Weights of a small transformer language model.
Training: 634M tokens, 4834 steps.
MLP neurons of a small language model. Each row is named by its layer, matrix (down: output weights) and neuron, and shows model dimensions 0-127. Each number is 128 + 32 x the weight over its row's rms, rounded and kept within 0 to 255. Numbers have three digits each.
A block is one neuron, or neurons of one layer that tend to fire together. After each block is what it responds to, as a language model described it from the Wikipedia text at the highest values.

L4.down0:145157144183123176156108160054168127192131033130092089129114072124065182159099111112153143110116134147135158138079108132120114136085135080145128153132099113130080111121165119149059084108194117091143071150175151123138088121186139130116124115120168171106127142060099171077111096090168154105102110107086119078148134133151078139051174145119081147096153169169103087109200175128110143115137
L4.down332:141094173095116121099090163076080122119141040085123112100140122066170149063119111144078104170130091123113171134133104145129139149185157102083101126156143091152120109210151084174105098085137098128140145175032178127132168051109075140147108117175132174101152155095137107139127130097133128128126119114110111113103104111165176133123146158136079124168117187117170162083081135101102114102140
L4.down365:134170096144108103150083105133091140131151150132190158110140159121088111110106080192140168109204141144121162133128174073128149135158102112102126130156117131179188118163090150144143122115147091112163107152156173175172093121190132089180129158175100142121084110147095119161129150109161028135108078146092109106087075168139146087133096154153084118168150131136186136108145101066132155146107
L4.down453:163103124146093163168118166140142107132106077152160148156140155117160176110099125093143136179120164109220139082164145060056166117124098072146160201150142142107163132131106110102100174131068079139126117099135132165123180135182121162129160115154109091074167150103095154179152164119093079152132137147136111151101123133187120118109138106153104110086095135126154112217068079043134170118136
L4.down476:109114143137093088047133108118136137134152123124182145063107089115128113145066077113161144133126151107136043073158143106139103150122118129170175108162131095124126166093072131156141115138170108136192095123097106142105107101160147150156175116103173107115162132132176163063109173162163059114149152158138095184184081180175102152095109102171136151095139139169143092136163069085121120113090
L4.down660:150120185150119107105129100059150093138113105154192145189109154108126131142107112091094142129153124091217129098175117094071177181167064214098169084117108157103167121108110058152169154114141155123141126144125122142127065137159126148138090170125122076105159130060148128100142181098108119162135156176088142090153111143079124113110223141072101147151117137166137146169109176091101127081136
L4.down670:149157123131148074121116108136117116114210138115098172143191131110128162151135132100144137133134155165178145101147147130156073120132116112088108156112127144116180105109075119076127105183091136141137116105203123151101119104043107093148053179147128172140150135096138061129105132140133131177132103093126134094122167128138159119180110145199080128104204157095136142135089095136176146126092
L4.down693:133104094112149099061182190121071097175142120173181179167131143094200174130124159141103132186151152139131151136171131131131093116103129053198204133121118139141107123189175098168122120164097121087171117109166106172133174100094126081159133128125153149150088133134132163152132100162121101069153141193089139107116141098190109106141143097089120140124071116128121091156153116151114150110095
Responds to: Tokens that open a date or year right after In, By, On or a comma, such as the space before 1983 or 19 in 1985.

L10.down272:178151131114042184149099103142112178128131077078120138181114112109130054079091104178137103048125079142105096114177146145103085131110132140118107109130124141155110137172115177138130140124131092078099128102148137166085088181079083123154086076153146107153090105183147105135183095175107119134114149135065073106142100133203105142140067148116145081137170144122172118064114105140085100136087
L10.down340:088149177088184144104179147131064099128166113108151108125094135048113116115159193215077125108122112127145066163050136103100110144148172174099111187133095166085116132102175082122131119137131065092151134133150136137098081136158055164149145114163173114162166139060118181117131086143082100155183123084135165194161171124169119145204105153100083179099148174210106108150179170161169120134153
L10.down430:147069152103074108099100116148106121152135098106136165121144141128124109102097142116178131151061118091130161105118123199181132123130164191108084151132134117131135088174201099171143136141149130196128164187051123146134122115147102189149082176119102133082137116123118100148176099172116150165103166145122121132169144195160160121144149175109126116143116142163166169119096140124187170117185
L10.down517:098124167173144087118124158165069136200153107084117146097125170077130106171139073126088062105175068122161132141123094146117127104124174185169112101152134105124125169147085116148110126115108081152133128131108201153096166141077117142144170121100072119145094156149130063102128157174044094131146132101063132188160105181163118128130044153113130089115153171153126167113151164100086108103132
L10.down718:161083115093118134154138158179105126086186115090157140124131155114134123150130099125101095144132065097105114154140144120083174127156145146134128079155116121077083139093201099137141083154165139189141210132146100128137170063139163137077136073082112178143106111106039146159122069130135147125145118152125114088121107123119173063125120086143158142078140105140178197078094110133154185152139
L10.down775:117117157161127108095180168143128103133134156112087108152214088076128110163137131125204110188087116114139132107126097063145121121159098105088158114159128132074121093111139146191140092126076090079110100173077127088112105122137118146081148179132144111135162127151148094128122113158132135187111109148062209181120104122121146161180053126047113130072158122087176163133135125136141078116085
L10.down855:060093129078134124108205189113133158072131135139086114074148131121115112113124104091090130132130110140060131181109095124130102093115121176088147140101132141132136093103152135195150152112102147131189124130136095166095141115130146137112143115115088146113151062129123122161134138146059116124126098165122083111101166132108155125167118123107129104092148125118156159114129130133107100143084
L10.down1019:129182130170119128117116126146120199170138116104146069095183109104056146111050196130133140120134138129131087131126106090121088170149151108126124157102120128075123117149110155104105093178110159120187141123089143117140065124125065142106150095096151161116110115130060130141092157165080120141145077100134176133141111039130161138112119142166143126120180163119160210148134129091179160183079
Responds to: Commas right after the day in Month-Day-Year dates (May 21, 2026), plus month-name pieces (Janu-ary) and commas or "in" between place names (Nemaha County, Kansas).

L7.down798:154141150112142093134140115098104101140109094083121151048193125148138137113083136082140163141137146036136082130136120077155178168180124161141159126174117133094101152114122113156132166147131124169136127172150092148165122091094149141166136131084135183101162101100098136127155153119159129113162137153167184115083107139120161116141160147109080153124150092130130112113139129115085129157061
Responds to: Tokens just before a date's day, year or month name, e.g. the space after on, Died:, between, or partial month pieces like Jan, Mar, O(ct).